config.toml
d_model = 192
vocab_size = 8192
norm = "rmsnorm"
rope_base = 10000.0
rope_fraction = 1.0
qk_norm = false
init_std_up = 0.0368
optimizer = "muon_variant"
lr_mult_o = 2.0
lr_head = 0.00629
warmup_steps = 200
final_lr_fraction = 0.1
steps = 8576
MLP neurons of a small language model. Each row is named by its layer, matrix (gate and up: input weights; down: output weights) and neuron, and shows model dimensions 48-111. Each number is 200 + 30 x the weight over its row's rms, rounded and kept within 0 to 999. A neuron's up and down rows have the sign that makes its largest values positive.
Before each neuron's rows, "fires before" lists the tokens most often just after its 100 highest values on Wikipedia text that the model never trained on; "fires after" lists the tokens most often just before its 100 highest values on Wikipedia text that the model never trained on. A number after a token or word is its count.

fires before: "-" 91, "\n" 9
fires after: "-" 100
L5.gate627,204,231,292,211,287,226,164,219,202,216,191,167,186,231,176,173,212,200,156,274,207,198,113,202,201,206,202,207,160,222,175,206,209,245,238,196,202,162,199,155,226,141,249,199,221,206,236,189,174,150,184,190,193,166,168,194,166,225,200,160,247,187,149,155
L5.up627,198,217,277,236,272,173,246,245,187,210,158,174,230,200,170,232,211,187,173,273,176,208,131,283,168,194,239,216,240,188,188,226,188,207,258,155,165,167,206,191,176,165,222,188,216,166,201,196,233,173,219,199,201,210,183,226,208,206,161,189,220,242,149,151
L5.down627,214,229,221,206,261,208,200,153,192,200,191,178,242,171,139,204,187,150,164,209,205,185,184,239,183,228,224,141,212,181,245,215,173,200,252,177,227,138,268,184,211,204,251,226,210,205,218,209,142,169,174,200,134,207,220,251,212,189,126,135,234,222,164,226

fires before: "-" 40, " a" 8, " (" 7, "|" 6
fires after: ")" 28, "\n" 24, ";" 5, " |" 5
L2.gate934,199,179,216,194,205,240,212,266,201,165,223,221,179,145,259,170,178,219,188,209,186,167,180,185,123,206,193,207,185,223,224,200,160,198,194,254,245,212,218,173,227,252,219,177,191,215,191,227,188,149,126,193,174,241,179,162,203,183,189,124,187,176,228,172
L2.up934,233,212,180,179,231,254,216,205,167,137,170,231,196,194,201,154,177,204,183,254,187,255,181,169,195,166,203,148,198,238,173,175,216,206,181,191,228,187,190,227,206,183,193,236,187,251,229,208,131,218,179,174,215,216,219,175,178,190,169,196,223,261,275,180
L2.down934,247,208,175,223,195,197,177,182,172,209,123,215,171,217,168,186,144,237,193,196,232,191,279,167,219,155,198,177,172,216,191,193,239,192,215,207,264,201,151,194,180,199,187,208,169,236,217,187,156,221,155,240,238,193,158,187,226,208,168,227,173,160,196,222

fires before: "-" 100
fires after: "|" 98
L3.gate87,157,147,248,176,260,235,183,256,169,197,195,183,185,220,207,200,152,171,196,239,228,157,213,141,202,209,220,195,232,190,131,241,229,208,186,150,165,199,202,160,167,164,200,222,182,209,246,166,225,173,178,221,193,138,195,180,203,215,168,184,184,241,152,217
L3.up87,212,240,166,228,239,166,174,224,142,248,192,181,184,265,222,226,239,201,164,232,158,215,191,223,262,176,184,182,208,218,146,250,220,197,177,165,219,205,223,222,166,214,224,237,212,176,241,193,211,196,245,195,193,195,178,219,253,125,189,189,244,151,223,206
L3.down87,193,212,191,245,190,225,210,214,184,196,140,201,163,210,195,223,218,195,137,242,199,180,170,217,223,228,196,167,199,150,140,253,174,229,214,145,175,210,237,232,174,183,219,197,191,187,212,224,203,164,238,242,161,208,162,193,231,162,202,201,253,177,206,167

fires before: "\n" 54, "\n\n" 25, "  " 7, " Swing" 7
fires after: "=" 48, "  " 38
L4.gate769,139,229,147,219,203,194,178,164,192,220,194,182,186,197,214,234,182,266,200,189,251,224,137,194,212,167,256,198,251,254,236,161,189,176,259,211,180,189,175,179,202,194,205,224,148,215,177,242,199,199,168,187,196,192,196,173,229,155,161,254,194,239,176,198
L4.up769,175,224,164,192,245,196,162,156,207,199,201,212,203,188,227,289,201,232,154,165,186,190,185,224,215,134,252,212,231,222,201,177,242,142,280,174,214,206,189,217,232,239,197,201,171,198,199,197,218,224,140,215,215,123,213,125,252,216,148,197,203,200,176,213
L4.down769,149,189,164,196,184,195,187,182,176,174,165,213,211,193,259,246,226,273,255,178,192,196,122,145,201,184,236,204,235,258,178,213,250,164,223,227,249,243,184,224,126,196,245,240,199,208,186,203,204,163,203,203,208,219,182,146,212,264,208,229,180,128,224,211

fires before: "-" 74, "\n\n" 14, "|" 6
fires after: "|" 72, "-" 7
L4.gate575,171,259,247,284,194,204,178,211,198,202,201,139,178,207,223,279,182,153,185,236,253,230,182,197,212,179,231,174,204,175,197,184,217,221,173,189,197,188,169,172,195,166,194,190,167,233,232,240,170,163,185,179,233,195,188,189,199,168,126,200,236,125,162,170
L4.up575,165,203,214,166,228,204,236,225,196,147,204,143,191,193,263,273,185,204,202,223,174,196,136,213,153,186,231,202,185,232,261,204,196,231,196,157,222,186,187,199,169,209,258,208,164,241,179,213,188,157,192,266,180,197,200,213,234,204,141,170,228,181,141,167
L4.down575,210,172,164,156,180,184,218,231,160,178,201,260,176,143,235,173,177,236,222,220,203,186,192,194,163,203,215,196,188,217,241,252,183,197,189,144,195,193,228,208,203,188,210,152,254,178,197,208,202,177,161,188,172,227,190,256,228,207,193,179,200,205,169,148

fires before: " |" 40, "%" 7, " career" 6, " in" 4, " Ros" 4
fires after: " |" 47, "=" 7, "\n\n" 5, " H" 5
L2.gate892,213,179,173,204,227,219,213,231,158,243,162,209,251,194,211,154,147,225,210,135,156,206,207,267,201,189,207,201,218,192,209,206,226,236,203,195,205,211,184,171,239,202,226,245,251,192,190,217,191,171,158,202,212,196,198,192,208,240,181,187,136,194,203,181
L2.up892,228,184,164,184,211,228,234,230,136,241,180,233,243,212,237,178,141,203,210,125,173,227,201,250,196,194,181,231,208,227,178,232,218,201,220,197,209,176,183,154,263,196,200,247,216,184,209,199,169,233,168,210,215,181,206,188,184,238,163,195,146,215,215,156
L2.down892,183,184,209,181,205,187,196,199,199,164,192,213,175,154,201,146,189,184,202,174,161,234,146,240,189,164,205,220,191,201,271,148,195,171,153,151,212,171,247,135,153,149,182,233,127,163,240,214,139,198,206,144,178,214,168,235,203,232,155,210,168,195,162,208

fires before: "," 22, "." 21, "–" 10, " |" 5
fires after: " |" 36, "|" 10, " of" 9, ":" 6, " Center" 4
L9.gate911,144,179,215,208,178,213,200,206,176,238,162,197,240,206,229,201,226,201,187,188,128,173,177,166,179,245,216,241,155,209,230,178,224,205,216,202,187,197,233,176,211,231,199,191,236,188,151,272,169,199,216,200,195,204,171,164,246,213,205,235,236,255,199,183
L9.up911,201,205,221,177,216,178,200,145,187,202,256,184,182,215,175,234,181,201,185,122,161,203,159,183,186,188,203,152,198,231,193,196,184,128,164,174,176,263,178,194,182,195,140,128,194,186,167,189,201,214,230,218,200,164,246,142,205,193,207,145,173,185,159,134
L9.down911,162,199,181,204,161,200,226,218,174,138,208,212,190,146,207,237,250,218,207,187,154,192,163,217,221,213,208,202,191,152,181,242,203,170,126,186,180,207,218,209,169,150,173,171,149,162,204,226,220,206,212,210,176,190,248,225,188,161,182,126,216,169,166,228

fires before: "-" 95
fires after: "|" 83, "-" 15
L2.gate127,181,215,175,237,266,227,185,179,198,222,229,164,185,165,189,228,102,255,194,214,190,147,197,205,184,150,163,218,213,200,162,161,177,178,209,234,174,200,264,215,146,201,252,213,200,253,273,168,176,213,192,211,185,165,217,156,152,129,181,197,239,229,195,262
L2.up127,195,223,198,207,224,231,160,212,176,196,275,133,134,199,196,202,144,235,177,248,214,193,201,208,152,171,195,179,170,191,161,169,168,209,182,207,184,163,222,222,179,200,219,199,171,217,282,211,189,213,158,214,210,190,156,126,148,150,189,171,257,251,202,226
L2.down127,238,227,228,169,235,209,208,163,189,193,205,228,164,202,183,203,232,214,295,254,197,197,170,223,212,150,236,204,120,169,241,195,173,184,154,241,179,122,234,162,240,175,218,156,179,215,222,219,187,239,176,220,153,245,166,236,249,209,148,145,219,203,258,220

fires before: "-" 100
fires after: "|" 53, "-" 47
L5.gate950,183,126,173,189,244,227,249,218,220,140,153,191,171,194,259,216,138,153,193,231,215,196,195,182,197,193,206,213,155,169,237,211,206,193,139,195,158,187,209,194,192,225,174,189,182,196,179,191,256,202,161,207,185,131,209,196,201,183,188,233,196,195,250,167
L5.up950,189,173,200,222,219,175,200,255,90,168,198,180,197,242,220,213,245,188,152,196,183,211,192,200,226,150,209,201,194,236,184,186,167,217,191,188,188,211,247,214,188,178,200,230,188,190,208,191,191,162,168,217,155,159,192,201,240,187,178,215,216,225,205,201
L5.down950,200,191,217,204,257,233,160,247,146,168,218,224,222,211,185,205,240,199,133,285,221,233,202,219,166,190,185,172,166,216,162,208,215,220,200,187,146,212,199,234,205,235,259,260,254,202,172,206,192,184,197,247,241,183,184,198,218,215,182,202,217,178,237,150

fires before: ":" 25, " –" 18, "\n" 17, " |" 4
fires after: "-" 20, " =" 10, " Bronze" 8, "\n\n" 8, " Gold" 7, "International" 4
L3.gate629,199,195,175,212,197,179,236,242,232,270,200,143,143,208,203,243,164,173,204,169,177,210,149,150,194,185,204,173,264,156,211,251,184,149,194,230,201,265,169,198,196,248,192,164,161,183,238,224,218,212,163,160,188,226,199,155,148,229,236,155,201,204,189,196
L3.up629,217,202,219,228,174,269,199,232,227,231,184,172,158,150,195,226,246,247,178,204,198,221,179,250,179,183,152,222,198,216,189,197,187,184,232,216,223,207,132,200,160,207,212,191,237,167,212,191,212,173,225,200,213,201,151,173,151,165,169,206,148,155,204,159
L3.down629,147,247,224,208,206,177,200,194,227,179,207,149,213,219,227,228,207,193,200,201,136,200,250,245,239,173,259,180,156,217,190,228,192,232,211,215,223,206,183,208,169,212,201,198,202,140,210,205,239,185,224,183,214,141,196,133,164,268,210,199,223,168,164,194

fires before: "-" 44, " Clade" 5, " Family" 4, " Genus" 4
fires after: "\n" 53, ")" 25
L2.gate103,277,205,210,150,163,216,175,208,210,207,254,198,172,225,186,233,213,216,179,230,213,145,174,159,156,188,179,207,244,162,198,139,227,129,194,240,163,172,215,202,202,213,197,187,172,220,236,243,138,202,181,227,165,207,158,199,189,209,209,191,201,190,229,144
L2.up103,242,192,192,192,209,229,197,190,221,189,276,203,184,194,202,185,259,170,150,288,163,202,186,216,190,228,190,167,205,205,239,217,210,215,244,180,185,190,170,202,151,186,178,183,169,211,238,233,157,182,164,172,140,183,223,145,202,210,202,185,164,209,199,164
L2.down103,298,256,209,250,188,219,179,206,182,179,241,236,215,241,196,162,176,198,213,142,178,193,249,142,139,176,202,187,174,172,213,166,231,239,158,212,219,157,170,174,208,230,194,231,129,183,113,206,168,252,217,197,225,164,163,195,239,182,179,216,191,193,217,208

fires before: "-" 100
fires after: "|" 82, "-" 18
L4.gate399,190,156,159,213,244,222,207,185,210,168,165,137,176,204,239,214,189,205,165,212,230,195,188,205,163,173,210,181,188,170,114,227,217,197,174,184,185,252,239,244,171,236,224,235,242,168,238,205,252,155,195,240,188,123,170,188,205,176,179,195,248,188,213,211
L4.up399,211,179,195,195,235,235,226,232,163,168,217,139,180,222,217,161,185,182,188,215,132,210,229,211,200,159,188,194,214,177,186,212,179,183,235,141,225,214,222,157,219,152,239,252,249,165,218,141,212,177,160,214,242,168,207,207,192,193,193,193,234,147,202,241
L4.down399,234,173,207,223,240,186,218,171,188,203,189,178,158,206,254,196,213,171,184,249,191,207,170,201,184,194,207,186,213,171,189,238,197,261,200,174,186,225,222,228,183,182,223,240,247,179,216,198,208,183,257,223,223,183,188,152,232,215,174,168,208,131,224,198

fires before: "-" 97
fires after: "-" 89, "|" 8
L9.gate105,204,180,179,200,271,186,234,219,248,183,187,174,207,183,242,179,203,158,204,305,211,152,230,202,173,208,181,172,162,186,182,144,221,216,185,204,173,141,185,176,224,203,181,212,230,194,202,197,181,119,183,189,236,171,147,178,215,187,202,183,199,167,195,185
L9.up105,224,195,207,195,209,244,164,231,227,181,223,203,191,171,162,195,220,254,161,214,231,179,219,213,206,170,212,201,238,221,164,171,254,208,198,186,249,196,284,193,191,179,198,188,225,259,256,181,194,205,208,235,198,170,235,218,172,203,172,184,162,203,211,242
L9.down105,167,190,190,193,209,204,117,175,197,206,227,222,234,190,196,218,141,223,149,179,289,238,232,182,198,206,229,195,209,224,221,217,199,220,203,290,187,237,189,195,202,193,204,149,190,221,185,259,236,259,213,229,196,224,183,216,236,174,170,217,192,190,187,263

fires before: " |" 54, "." 34, "," 5
fires after: " |" 94, "|" 6
L4.gate653,213,176,190,147,206,210,220,200,200,216,187,229,302,152,159,185,233,248,255,174,176,135,165,160,190,197,154,158,188,181,230,177,193,198,200,185,229,203,219,213,174,168,225,234,235,209,161,200,223,180,210,209,208,184,155,179,211,148,210,192,243,215,178,236
L4.up653,219,193,180,191,193,225,196,188,180,252,174,164,248,196,170,171,243,188,211,172,243,171,240,169,177,226,192,183,191,196,247,187,194,202,179,213,273,195,202,264,140,226,212,170,196,208,213,173,192,223,275,189,237,187,173,224,169,174,198,191,234,232,167,228
L4.down653,210,149,233,255,157,176,204,161,227,214,178,208,227,225,177,202,236,177,248,164,180,211,166,210,221,260,135,171,208,171,242,143,246,183,204,184,173,235,233,201,158,169,202,186,219,175,240,209,178,247,202,176,197,186,166,176,210,177,223,198,239,196,208,243

fires before: "-" 100
fires after: "|" 100
L2.gate173,169,136,220,205,279,232,221,232,207,151,206,152,171,236,273,207,219,181,168,265,230,219,173,208,198,195,229,201,209,233,211,192,174,171,174,170,157,187,220,202,173,266,205,276,189,202,235,176,219,193,192,239,203,190,188,202,188,142,163,206,221,200,220,210
L2.up173,211,176,183,212,202,221,187,230,213,146,204,222,197,223,220,173,160,184,201,248,166,158,210,184,173,196,197,199,209,180,152,260,216,262,220,164,171,214,186,189,146,196,219,232,221,222,272,142,220,222,188,222,209,150,213,287,246,167,210,210,189,177,187,172
L2.down173,225,190,232,192,199,180,181,208,218,166,190,237,202,209,238,229,186,192,146,266,210,202,164,179,204,165,205,177,186,196,142,204,209,291,225,165,191,193,187,256,163,209,190,225,192,263,238,174,238,183,207,230,218,166,199,189,226,167,208,204,198,150,191,177

fires before: "." 79, "/" 6
fires after: " |" 61, ":" 10, " (" 5, " −" 5
L11.gate832,230,203,216,206,181,153,202,176,184,209,211,236,234,200,199,201,204,177,217,190,257,180,205,213,226,256,129,280,138,178,199,163,154,201,192,254,251,166,213,187,176,162,136,181,206,208,192,221,216,206,225,230,212,179,152,216,283,186,184,203,222,197,220,177
L11.up832,191,215,251,231,167,219,187,184,223,152,248,175,131,167,246,205,192,147,179,214,202,207,197,130,196,181,195,162,218,238,242,182,250,206,212,218,215,173,228,203,233,183,158,191,199,200,222,281,204,187,154,173,189,234,177,187,199,183,205,184,189,175,223,130
L11.down832,220,212,207,107,181,188,197,203,190,181,171,226,197,185,203,231,200,186,224,170,176,177,192,225,220,204,197,236,235,226,132,223,172,201,178,243,169,205,179,222,217,188,215,212,219,186,153,249,186,233,207,253,174,178,197,179,145,256,188,198,159,254,163,238

fires before: "-" 91, " as" 5
fires after: ")" 44, " as" 5, "e" 4
L2.gate932,216,179,246,205,172,163,186,212,155,230,216,176,178,242,209,248,195,188,195,217,229,179,221,160,156,214,216,206,229,223,258,215,227,145,182,201,255,182,201,209,212,198,161,178,174,199,156,222,184,206,212,230,199,200,190,196,220,220,233,169,164,174,226,168
L2.up932,228,186,148,174,190,182,206,158,197,182,231,249,218,227,245,192,210,130,179,209,190,202,199,199,129,186,220,139,180,242,226,179,239,171,198,210,199,236,145,186,179,179,197,193,185,220,276,212,184,199,218,142,137,198,197,207,252,252,207,155,184,185,181,131
L2.down932,213,163,164,192,166,198,250,172,200,185,222,232,252,244,268,163,165,149,204,139,240,189,217,206,156,154,184,189,203,212,202,244,253,168,197,220,227,203,210,188,216,201,209,202,144,225,235,174,185,238,180,199,253,161,170,240,240,261,208,198,122,177,149,212

fires before: " |" 56, "." 20, ")" 5, "," 4, "–" 4
fires after: " |" 85, " (" 7
L4.gate614,195,221,245,217,163,196,146,213,208,217,191,278,202,146,218,179,191,202,211,144,197,219,249,153,186,231,195,171,240,226,232,214,145,237,174,237,226,210,213,202,196,227,172,183,176,204,165,203,151,201,243,228,225,213,151,187,155,199,219,167,242,175,145,218
L4.up614,178,197,235,200,176,261,170,172,222,245,174,224,178,157,222,205,196,191,202,168,195,239,264,205,162,225,182,145,236,209,186,143,204,196,174,198,266,144,190,202,162,154,197,211,190,172,214,174,182,210,228,222,193,196,202,223,165,199,207,204,215,238,174,180
L4.down614,222,268,223,191,180,222,182,186,158,187,205,238,249,192,225,223,222,208,204,158,171,250,186,155,169,224,147,222,251,208,193,214,191,211,172,165,171,189,263,157,214,177,187,182,159,233,184,254,181,265,241,189,205,193,206,154,150,139,145,201,245,197,184,207

fires before: "-" 46, "\n" 37, "  " 9
fires after: "-" 58, "  " 23, "|" 7
L4.gate999,162,196,209,174,232,182,201,197,199,208,249,162,210,163,165,262,186,189,215,216,173,207,243,172,244,207,222,228,194,212,198,232,154,160,198,196,184,192,213,175,210,174,187,203,184,197,258,218,180,203,177,178,175,161,212,119,212,184,179,166,234,199,208,267
L4.up999,177,208,206,165,228,200,173,229,199,210,238,145,182,220,194,221,198,214,191,202,202,198,223,232,169,157,208,179,170,231,194,206,182,125,201,155,211,186,225,172,215,199,247,189,151,209,262,198,124,206,163,191,213,138,201,141,193,201,188,160,230,213,237,259
L4.down999,177,193,236,209,237,205,186,144,185,178,200,149,212,211,235,207,228,181,200,245,173,159,149,201,154,191,189,201,193,241,216,156,175,184,211,183,230,207,241,164,215,180,208,184,167,216,239,182,146,203,199,197,182,150,206,169,203,226,196,215,266,190,260,183

fires before: "-" 67, "\n" 24
fires after: "-" 88, ")" 5
L3.gate193,147,208,260,237,211,215,177,187,204,206,234,175,162,224,187,203,156,236,221,263,203,150,186,205,117,192,207,201,200,234,212,207,216,179,149,189,207,132,221,167,215,211,219,216,175,212,235,237,179,186,199,236,209,179,153,146,150,147,214,172,266,219,221,208
L3.up193,191,229,244,209,265,193,198,183,159,161,253,188,144,205,163,220,117,211,185,265,187,159,185,203,128,183,197,213,195,169,170,194,197,159,187,195,195,216,198,217,219,184,202,205,195,211,241,219,174,205,205,203,177,199,180,178,128,175,207,213,252,187,202,221
L3.down193,191,242,196,152,275,198,195,200,169,215,228,223,211,181,192,155,186,215,235,213,187,227,203,250,199,151,215,180,187,188,226,156,197,157,167,196,186,163,263,218,225,168,248,178,191,148,203,209,169,203,235,203,155,216,183,196,194,226,193,186,249,170,163,180

fires before: " |" 33, "." 14, "en" 5, ";" 4
fires after: " |" 42, "|" 11, "uro" 4, ";" 4
L8.gate841,244,178,224,218,190,216,199,205,212,217,176,228,216,175,220,211,209,184,214,172,234,153,233,240,220,254,213,178,221,167,257,204,167,195,246,192,219,217,234,160,203,232,211,227,144,214,211,266,153,239,222,238,184,272,224,205,197,215,200,197,165,171,166,182
L8.up841,170,156,169,244,266,227,183,216,198,203,218,172,212,174,152,213,219,183,173,166,184,208,208,191,158,241,149,223,242,218,174,184,152,222,204,180,186,145,184,212,203,143,186,175,151,182,229,196,188,209,227,236,174,222,245,191,235,151,217,195,157,225,173,197
L8.down841,191,214,179,208,185,214,172,202,245,191,178,204,258,216,186,193,177,208,223,182,241,149,213,245,186,191,151,196,169,183,229,253,245,217,209,197,186,209,240,150,243,193,172,221,175,202,188,246,198,223,166,226,254,269,227,221,212,215,170,159,173,229,140,211

fires before: "–" 52, ":" 10, "." 7, "-" 4
fires after: " |" 39, " a" 16, "," 4, ":" 4
L11.gate1019,154,169,198,171,194,197,161,197,190,172,189,184,194,213,187,230,152,166,171,185,158,162,198,232,202,241,214,215,161,177,162,220,220,162,177,112,202,196,233,224,191,157,220,206,136,175,211,211,227,227,246,227,229,202,221,145,178,231,171,167,230,197,194,261
L11.up1019,204,246,199,206,223,173,208,192,191,147,188,167,199,170,162,166,206,210,184,202,186,202,231,218,214,188,223,257,180,199,191,162,235,176,193,202,225,225,172,140,160,144,163,170,202,214,146,207,208,179,167,185,202,208,173,154,218,150,156,192,275,173,212,239
L11.down1019,205,217,188,216,128,243,198,237,202,182,212,234,196,180,121,228,234,174,237,218,164,177,195,160,200,276,229,214,187,210,161,210,204,147,188,221,210,223,167,176,233,196,222,172,211,233,193,234,247,209,193,221,260,231,245,189,228,186,197,166,195,168,185,267

fires before: "-" 95
fires after: "-" 66, "\n" 17, "|" 16
L9.gate1001,235,229,224,242,182,238,161,226,263,106,171,161,161,170,207,214,174,209,226,210,217,151,219,178,192,211,222,177,123,196,196,180,214,250,204,210,270,225,263,177,185,239,191,149,220,222,230,196,174,147,233,231,170,207,204,207,225,163,200,184,198,144,214,191
L9.up1001,207,229,257,192,193,140,209,208,198,147,239,185,256,237,218,284,206,179,171,230,227,192,161,214,142,200,204,176,226,212,235,171,244,184,192,186,172,222,199,181,182,218,203,207,231,235,194,171,198,162,220,197,186,184,180,200,208,192,177,148,173,182,213,175
L9.down1001,218,193,228,189,210,191,175,197,207,231,147,199,164,264,245,248,230,217,201,206,228,179,200,221,199,226,217,196,152,232,184,236,183,148,214,199,201,247,169,232,206,178,168,159,171,225,173,201,226,233,206,171,257,182,187,171,218,162,238,187,172,198,224,218

fires before: "-" 100
fires after: "|" 100
L3.gate249,167,226,166,269,269,217,184,219,234,180,171,201,216,182,187,170,149,224,186,225,177,205,228,233,189,196,241,206,226,300,177,292,225,226,168,154,197,206,188,205,157,230,214,177,189,242,179,163,163,143,203,165,176,179,191,233,240,153,181,219,254,156,183,153
L3.up249,188,169,225,224,274,155,223,252,228,162,157,160,218,207,184,134,239,176,92,281,219,174,182,190,219,145,186,156,193,218,198,205,190,195,212,150,217,192,176,222,188,156,201,221,200,233,247,166,207,165,198,231,181,163,229,185,220,162,146,185,251,207,219,191
L3.down249,202,201,182,226,317,179,214,187,197,166,179,195,265,187,205,211,236,216,162,256,181,167,213,213,237,186,224,164,213,188,200,221,196,242,204,141,182,195,202,198,208,176,164,238,242,243,218,225,140,165,214,205,221,196,252,210,196,204,159,182,267,196,160,205

fires before: "\n" 50, "\n\n" 30, "=" 5, " —" 5
fires after: "=" 76, " —" 9
L4.gate615,176,196,188,131,265,290,202,203,206,182,228,250,162,177,203,211,156,229,221,204,202,195,241,208,212,197,179,232,206,177,194,221,152,194,234,166,225,216,214,190,223,186,218,156,211,179,206,230,172,208,194,207,229,173,199,169,218,180,177,204,178,191,206,190
L4.up615,207,193,132,172,265,218,211,156,198,186,225,173,197,210,194,193,251,223,169,133,196,203,235,224,237,217,260,214,246,193,200,202,199,204,199,185,162,205,249,209,203,230,180,211,177,145,222,232,197,210,303,166,176,156,209,249,173,186,161,204,240,178,186,206
L4.down615,210,221,123,205,184,164,185,152,203,171,186,243,136,198,180,183,212,243,196,207,198,179,192,211,212,208,201,226,233,235,192,186,164,219,101,182,183,253,151,159,169,198,214,174,224,174,222,240,195,210,195,198,214,250,191,113,241,196,188,212,209,189,177,233

fires before: " |" 35, ":" 26, " career" 6, "s" 5, "\n" 4, " date" 4
fires after: " |" 26, "-" 25, "|" 12, "\n\n" 9
L3.gate503,225,229,199,171,211,212,229,218,177,333,211,182,258,207,164,232,224,157,186,173,180,188,175,189,204,247,108,193,211,169,197,181,170,170,215,226,194,199,173,199,228,179,195,231,182,172,224,185,191,176,138,186,158,240,173,207,183,173,178,192,212,169,196,208
L3.up503,219,176,200,202,200,198,193,222,188,214,204,249,220,254,222,243,174,181,155,161,199,196,223,237,154,182,225,252,206,227,196,181,187,180,145,228,211,197,221,205,200,209,198,241,153,217,251,162,228,208,177,209,232,158,221,151,177,239,183,157,202,241,234,172
L3.down503,202,211,227,187,193,193,151,234,219,192,145,257,160,214,289,224,202,217,159,136,208,176,222,208,220,167,225,219,211,200,207,195,238,176,136,187,267,241,188,209,190,208,217,228,182,196,204,231,225,186,217,209,222,218,240,191,196,213,225,181,151,166,208,183

fires before: "|" 58, "-" 6
fires after: " |" 28, "-" 20, "|" 9
L4.gate473,219,212,184,208,213,213,158,185,178,213,184,171,172,201,201,148,183,150,219,173,222,124,251,185,190,185,206,231,178,165,171,211,192,239,181,246,235,211,199,185,208,209,176,226,178,221,257,216,160,168,181,211,250,253,196,207,203,178,183,165,221,167,161,189
L4.up473,211,136,213,226,203,218,207,242,203,214,191,174,179,189,160,214,174,142,169,170,202,184,242,224,155,203,221,225,184,207,216,224,191,243,198,202,235,214,226,178,187,245,157,177,224,178,239,238,143,181,126,239,197,202,192,248,240,174,220,173,221,198,210,138
L4.down473,172,165,147,188,210,135,196,152,187,186,196,217,167,165,240,190,140,184,216,211,182,192,195,189,203,170,236,255,181,216,187,251,188,273,223,183,191,240,227,194,201,194,244,227,238,208,263,181,174,183,181,258,186,227,159,174,174,205,227,226,203,159,134,232

fires before: "\n" 80, "  " 8
fires after: "  " 55, "-" 16, " —" 7
L5.gate851,188,181,184,201,275,169,201,173,172,202,254,211,199,173,213,218,211,228,178,195,221,247,181,235,215,230,223,144,222,222,236,224,194,182,214,184,152,223,173,191,208,150,223,198,198,208,210,276,128,198,170,187,162,128,240,178,215,203,166,174,172,166,188,194
L5.up851,223,198,193,179,299,166,195,191,196,213,213,181,222,148,164,198,213,272,147,216,214,223,232,265,218,223,232,205,186,218,200,263,177,174,191,172,151,176,237,209,158,211,184,176,222,191,202,245,182,203,174,173,209,137,218,182,191,180,152,169,206,135,175,209
L5.down851,221,201,205,226,208,157,226,178,209,231,174,144,161,193,215,216,251,145,225,273,263,223,178,202,212,187,212,190,192,217,208,143,188,187,173,158,235,240,213,217,230,181,232,201,174,206,212,195,181,180,231,219,179,181,207,124,205,301,232,233,179,148,182,160

fires before: "=" 39, "\n\n" 28, "|" 4
fires after: " |" 22, ")" 16, "|" 15, ";" 7, "\n\n" 4
L3.gate943,202,155,229,201,196,188,129,181,176,261,225,227,193,130,204,245,182,218,207,156,197,186,149,202,160,212,183,197,210,191,223,214,225,183,210,233,211,207,231,175,186,198,159,155,208,221,209,206,184,181,177,175,183,162,165,199,203,195,205,169,234,185,187,192
L3.up943,218,219,257,223,186,159,174,257,206,256,217,210,230,179,195,197,210,182,219,193,222,221,188,231,161,222,160,191,181,168,210,185,225,240,180,146,210,230,212,192,179,197,188,154,157,163,183,178,162,182,148,237,221,209,186,150,209,201,200,237,200,209,217,158
L3.down943,160,225,238,228,195,201,178,143,274,168,241,229,201,190,232,186,182,224,200,240,173,205,201,177,146,131,240,160,178,205,203,225,185,213,202,210,135,168,219,160,243,180,262,224,162,207,178,183,222,132,189,192,195,158,246,214,163,206,214,175,184,221,175,205